python train.py --n_layer=21 --rope_fraction=1.0 --qk_norm=true --beta1=0.95 --lr_head=0.00751 --steps=8475
MLP neurons of a small language model. Each row is named by its layer, matrix (up: input weights; down: output weights) and neuron, and shows model dimensions 128-255. Each number is 128 + 24 x the weight over its row's rms, rounded and kept within 0 to 255.
After each neuron's rows, "fires after" lists the tokens most often just before its 100 highest values on Wikipedia text that the model never trained on; "fires on" lists the tokens most often at its 100 highest values on Wikipedia text that the model never trained on. A number after a token or word is its count.

L10.up374 [102 116 155 132 139 174 122 128 141 133 129 139  99  95 146 136 125 128 153 124 132 128 133 135 170  94 120 118 143 115 155 149 128 151 104 107 126 138  98 123 130 157 130  71 130 100 119 143 130 127 159 123  79 165  93 182 108 134 123 146 175 117 121 151 125 130  51 117  89 151 118 135 147 162 171 112 119 131 112 178 117 123 110 132 129 107 184 137 126 126 156 172 148 185 137 124 156 150  79 106 132  96 149 163 146  97 134 107 119 109 193 150 159 128 118 104 175 108 130  80 123  82 100 150 164 146  97 119]
L10.down374 [109 103 142 133 109 140 132 109  93 141 153 133 106 113 146 121  87 121 114 141  97 113 161 119 154 136 125 109 135 102  79 132 107 120 158  92 113 157 182 171 169 113 157 159 131 141 144 146 119 137 102 167  86 112 117 132  96 133 167 146 101 109 108 127 137 155  79 120 128 128 133 126 128 122  86 149 156  96 141 146 153 101  97 143 190 112 111 130 124 151 120 158 109 145 127 164 132 130 137 118 127 108 111 141  97 110 129 103 146 152 159  85 111  95 153 180  82 118  98 126 108 149 135 126 118  99 146 129]
fires after: "i" 17, "4" 13, "5" 7, "3" 6, "ft" 5, "7" 5
fires on: "w" 17, "7" 14, "qu" 13, "9" 12, "5" 9, "l" 6

L9.up627 [124 142 130 140 110 124  97 166 163 103 182 103 121 132 110 107 101  95  87 110 128 154 167 164 134 120 143 103 108 118 151 109 150 145 100 134 106 110 114 139 126 100 148 145 109 111  90 113 122 106 149 123 149 120 126 105 102 126 173 111  67 127 131 118 162 120 114 145 170 107 129 177 130 141  84 115 137 126 155 132 138  94  71 108 128 145 154 137 130 132 121 154  97 169 156 126 118 107 116 109 138 125  98 161 125 126 190  98 117 121 152 109 133 149 145 144 121 160 156 134 110 121 112 100 127 115 146 138]
L9.down627 [124 135 195 104 142 149  92 121 140 165 145 146 118 120 109 128 113 158  84 104  85 164 144  99 116 129 180 134 145  97 111 129 121 104 112 118 143 141 125 134 108 137 121 154 117 128 120 130 134  76 134 146 117 106 144 112 129 151 148 145 176 125 149 125 103 150 145 132 113 159 122 123 135 137 156 113 134 102 129 118 101 134 112 142 120  97 129 126 173 195 157 104 107  94  77 121 100 134 137  88 108 133 134  99  95 173 134 114 100 103 115 128 129 148  84 132 120 103 124 155 171 125 172 109 113 114 151 142]
fires after: "2" 26, "7" 10, "3" 10, "4" 7
fires on: "4" 21, "1" 13, "5" 12, "3" 11, "6" 9, "ut" 7

L10.up961 [178  85 143 142 133 126 110 171 112 105 152 109 119 112 157 170 135  97  79 145 103 110 175 141 104 111 127 151 136 124 137 140 112 128 118 103 116 167 199 169 121 151 127 119 156 135 173 159 115 129 151 121 129 134 198 111 130 143 116 106 107 139  96 120 107 131 119 110 108  81 143 147 165 177 155 140  93 129 162 136 137 131  84 136 133  87 147 147 106 129 115 161 131 182 130 154 144 135 173 127 117 134 144 158 130 159 138  71 128  75 124 103 139 120 148  74 144 144 168 139 124 124  83 172 118 105 147 101]
L10.down961 [157 150 171 125 155 142  77 152 150 137 122 145 124 133 111 113  64 102 150  98 100 148 138 136 119 110 115  92 159 130 153 138 143 145 105 171 116 143 114 132 140 115  92 143  96 142 144  94 127 112  95 174 143 111 108 146 144 158 107 104 161 167 142 109  82 116 137 137 166 165 115 133 165 124 141 127 126 108 153 127 126  91 130 125 144 132 149 136 138 176 121 114 112 146  92 163 130 148 110 105 125 147  91 172 141 100 170 112 131 156  98 149  80 154 169 133 113  93 114 154 124 135 136 126 108 179 132 136]
fires after: "2" 17, "0" 15, "1" 13, "9" 9, "4" 7, "°" 7
fires on: "6" 29, "8" 13, "2" 13, "7" 12, "1" 10, "ah" 6

L4.up192 [103 115 116 135 109 142 137 152 117 144 109 136 124 117 129 142 139 139 118 107 109 157 168 109  99 134 126 106 120  89 164 119 160 115 178  82 113 168 138 127 101 173 140 110 167 151 129 155 107 120 178 113 111 115 112 144  92 147 150 154  90  99 170  68 114 139  58 139 141 133 102 149 136 188 127 126 124 127 126 146  92 152 164 146 129 124 152 149 156 128  72 128 160 142 127 112 167  92 110 153 211 126 177 120 125  94 107 121 135 130 109 119  94 126 116 139 112 122 141 118 128 118 164 159 139 127 173 152]
L4.down192 [138 136 112 154 154 140 139 118 136 158 119 155  94  90 113 136 113 140 129 131  95 107 120 100 147 128  98 107 168 139 101 146 122 129 153 150 132 137 107 131 113 105 137 137 112 139 156 159 120 133 159 141 168 147 111 116 145 132 127 134 129 188 122 136 116 102 100 137 163 111  99 145 124  76 116 108 167 152 115 109 150 143 147 138 160 113 149  96 130 161 151 113 118 137 126 117 135 124 131 105 139 106 150 166 174 136 112 148 100 111 120 155 131 123 110 163 117 196 124 117  77 118 138 122 110  82 118 117]
fires after: " qu" 17, "1" 12, " a" 8, " l" 8, " e" 6, "3" 6
fires on: "ight" 15, "ver" 14, "al" 13, "2" 11, "0" 10

L14.up845 [142 124 108 133 164 173 157 134 150 160 122 143 106 166 134 133 116 160 144 143 165 121 172 131 152 105 119 131 143 148 120 151 149 140  99 112 133 166 156 154 129 116 154 119 144 153 159 141 124 183 128 140 138  75 122 122 105 107 141 173 163 117 118 162 131 105 147 148 129 110 125 160 130 140  83 117 142 118 146 134 107 122 113 123 128 135 159 120 144 132 125 110 147 130 122 141  80  96 124 153 134 167 146  91 120 130  95 103 117 186 159 135 154 178 114 180 123 135 124 139 136 135 119 104 160 145 133 163]
L14.down845 [120 119 126 125 146 129 169 162 121 123 155  88 130 155 147 142 165 149 108 111 118 158 122 151 144 120 156 145 117 117 112 158 146 138 148 186 112 178 118 134 126 149 142  97 117 135 132 112 130 138  95 129 124 158 114 130 105 114 150  95 121 101  88 137 126 164 149 126 149 115 136 132 110 152  92 138 172  97 112 142 102 142 149 159  76 152 121  84 137 146 130 150 155 125 129 116 141 148 155 159 137 116  98 106 174 148 156 138 115  96 115 138 127  95 128 160 135 155 134 117 148 149  97 144 160 137 117 107]
fires after: "0" 19, " Can" 9, " e" 8, " h" 8, " I" 6, " house" 4
fires on: "S" 13, "2" 11, "ad" 10, "1" 8, "it" 8, "ig" 8

L5.up88 [178 137 160 131 141 153  81 118 132 144  92 112 151 121 147 126 152 129 113 123 121 181 136 131 122 119 132 104 120 139 165 150 123  95 114 133 164 128 150  82 144 103 106 142 123 147 185 106 124 118 180 120 113 109 133 167 136 119 162 129 116 142 126  78 141  84 145 137 117 134 117 154 117 126 118 119  90 131 149 136  92 108 152 163 126 123 136 103 130 122 106 114 113 157 155 138 140 131 167 116 156 131 127 144 135 102 117  97 146  67 102 137 116 163 101 172 134 151 156 126 159 159 146 140 118 131 144 127]
L5.down88 [125 124 101 143 117 119  95 134 111 138 131 153 143 140 126 130 131 123 143 136 124 159 134 147 151 168  90 127 158 139 137 103  97 122 117 155 155 102  89 123 139 144 128 147 133 118 126 119  73 106 118 161 144 106 119 135 125  89 120 136 135  85 100 101 126 139 123 103  96 164 169 178 138 118 146 132  92  74 140 159 131 151 141 110  89 107 135 128 151 183 159  98 151 154 127 131 163  87 126 149 161 119 146 127 109 142 135 100 123 132 147 143 101 144 143 123 103 201 116 148 173 134 117 107 111 111 168 160]
fires after: " H" 12, " bro" 12, " M" 11, " N" 6, " l" 5, " n" 4
fires on: "ad" 16, "ever" 14, "ow" 14, "'" 10

L3.up408 [172 126 112 125 104  76 120 127 109 145 155 112 143  96 114 112  94 134 110 125 106  74 160 136 109 133 134 118  94 120 127 116 154  99 127 123 107 114  84  90 187 130 130 169 133 128  64 152  93 159 106 157 106 136 142 111 147 123 116 119 103 105 103  93 151 140  52  91 140 126 124 132 155 128 169  90 134 132 119 107 125 131 150 133 136 120 133 136 106 128 126 109 139 132 149 115 123  81 141 130 116 102 126 109 135  89 163  80 138 200  85 124 147 139 167  83 162 125 126  99 137 121 127 152 131 115  85 145]
L3.down408 [ 83 140 149 116 105 121 123 134 111 118 127 131 197  87 140 155 112 117 165 102 150  82 128 145 142 122  94 128 127 122 136 146 179 107 104 119 147 165 125  99 140 131 143 120 152 146 128 124 121 115 121  78 128 122 136 101 163 163  59 126 148 162 128 132  99 137 123 135 118 137 141 157 122 127 127 111 140 162  92 123 132 116 153 163 113 157 136 132 115 142 102  90 109 171 174 141 154 115 119 159 114 133  95 156 159 108 119 165  80 139  87 102  76  79 120 112 129  66 134 115 137  98 128 113  93  99 100 161]
fires after: " dis" 17, " h" 9, " Christ" 7, " cor" 7, " gr" 6, " inter" 5
fires on: "and" 33, "m" 12, "p" 12, "pl" 7, "se" 6, "v" 6

L14.up612 [137 135 131 118 103 138 129 106 102 180 128 128 126 136 101 108 107 159 119 156 130 116  83 145 126 119  79 102  79 112 115 135 128 144 132 130 159 158 167 134  94 139 195 110 134  99 131 119 109 128  68 139 144 102 161 182 119 114 126 150 114 127 130 161 138 126 149 137 147 164 103 140 124 140 120 111 121 127 101 114 102  93  72 134 137 134 130 106 141 132 123  91 126  92 114 144 113 104 130 149 130 171 156 125 134 120 110 160 128 154 146 137 168 165  94 132 130 108 109 129 112 126 111 112 109 115 110 125]
L14.down612 [122  82 146 123 140  81 151 144 125 128 141 138 130 160 165 134 125 129 149 127 161 163 121 148 135 159 122 143  94 117 122 156  96 119 128 179 134 118 165 137 113 131 169 145 129 146  95 157 134 139  73 146 151 163 123  92 119 124 180 134  66 139 144 131 121 122 168 106 107 130 127 144  96 121 117 104 158 103 133 135  87 137 168 136 125 147 101  94 127 188 132 136 152 134 106 129 102 129 158 124 156 179 118  66 104 154 130 149 149 172 132  90 149  70 121 121 119 187 101  84 131 163 111 141  96 122 133 136]
fires after: "0" 24, " E" 8, "9" 8, "′" 5, "m" 5, " I" 4
fires on: "2" 27, "s" 13, "ost" 8, "7" 5, "re" 4, "it" 4

L3.up1008 [149  83  73 156 133 123 112 163 119 106 146 101 115 137 128 140 130 168 114  97 125 120 120 122 138 151 149 170 108 148 130 141 163 120 157 114 162 118 162 142  89 138 147 135 136 133  93 105 127 100 124 126 116  93 133  90 121 180 123  90 111 117  83 172 121 115 170 127 161 141 129 116 119 115 133 146 150 127 131 162 155 145 170  91 132 134 126  93 136 128 109 143  90 215 106 148 136  99 129 132 123 114  96 184 134 103 110 163 104 155 119  91 138 129 109 113 143 135 100 111 143 150 144 157 126 126 142 126]
L3.down1008 [128 114 140  90  86 182 125 156 159 135 126 126  81 117 160 150 148 149 137 113 187 116 144  89 143 134 120 106 115 121 157 116 107 123 137 129 134 142 122 131 110 123 134 131 167 115 141 127 116 139 117 171 169 136 114 141 145 110 112 133 132 137 136  77 116 132 148 121 145 144 139 124 123  95 149 118 151 128 145 124 121 168  91  93 106 120 145 150 120 255 124  90 148 152 173 139 113  87 116 135 138 133 149 128 191  86 164 127 156 115 102 104 132 121 116 133 106  90 148 103  91  93 129 138 117 120 115 123]
fires after: " " 29, " e" 15, " Comp" 12, " was" 8, " le" 6
fires on: "arn" 18, "very" 18, "any" 12, "*" 11, " born" 8, "?" 7

L9.up348 [ 99 172 119 139  93 115 150 150 110 141 175 105 139 161 152 183  81 120 133 143 137 102 102 110 127 126 137 159 179 115 161 102 154 120  98 117 166  87 108 145 121 128 117 149 150 117 158 114 136 142 115 168 114 124 149 100 141  99 112 138 109 138 158 135 157 136 128  93 136  99 132 119 145 181 153  71 100 123 116 140 117 107 102 129 137 119 137 110 125 134  93 121 121 120 148 147 122 117  81 120 111 134 153 148 138 160 160 145 119 166 190 127 105 118 144 151  88  99 137 125 127 147 141 126 135 119 134 151]
L9.down348 [168 144 130  96  87 126 138 118 138 158 139 139 139 151 130 107 112 130  94 128 117 100 113 123 137 120 105 149 138  87 117 110  85 125 123 117 143 109 109 126 117 132 148 159 135 103  93  86 116  70 110 128 132 113 100 118 109 139 112 149 122  71 123 112 137 120 131  92  68 162 152 142 119 174 121 108 103 132 142 137 132 144 115 135  98  83 125 170 137 141 136  96  89 129 175 128  85 144 117  58 152  80  97  96  77 130 110  94 111 106 145 172 126 160 100 136 118 138 135 126 135 133  95 125 167 101 114  81]
fires after: "9" 30, "8" 10, "7" 9, "2" 9, "0" 6, "5" 5
fires on: "5" 31, "4" 13, "3" 9, "7" 9, "re" 7, "2" 7

L3.up235 [130 118 132 122 127 163 108 104 158 133 133 110 122 121 130 151 156 146 107  93 129 114 166 115 164 163 105 103 122 112  99 126 123  90 113 123 124 161 105 172 154 144  80 108 106 155  86 151 110 104  86 147 118 105 126 121 108 160 102 130  66 167 117 108 142  99  81 101 149 138 133 147 177 132 142  96 165 126 139 110  95 115 113 127 135 103 156 128 128 127 152 142  94 121 123 136 141  87  82 130 140 127  50 110 136  94 147 147 124 173 163 109 145 130 140 135  89 142 132  97 116 134 123 124  90 137 138 114]
L3.down235 [124 144 117 120  99 125 125 140  70 105 117 104 160  61 140 139 124 134 150 105 116  93 147 143  92 142  70 121 156 148 140 119 172 151 136 123 143 124 154  96 111 140 152 168 146 112 149 127 109 131 102 133 134  94 128 146 157 103 106 146 156 147 146 131 128 126 136 124 129  91 115 133  77 114 154 142 120 216 127 155 133 125 163 127 196 181 139 114 144 146 132 160 148 175 135 119 104 117 120 122 153 131 101 112 179 120 124 138 116 104 138  97 113 104 131  99 106 134 102 110 137 138 112  92 152 149 119 102]
fires after: " col" 12, " dis" 12, " se" 9, " gr" 8, " ty" 8, "om" 7
fires on: "p" 23, "e" 19, " son" 15, "lege" 13, "and" 8, "l" 7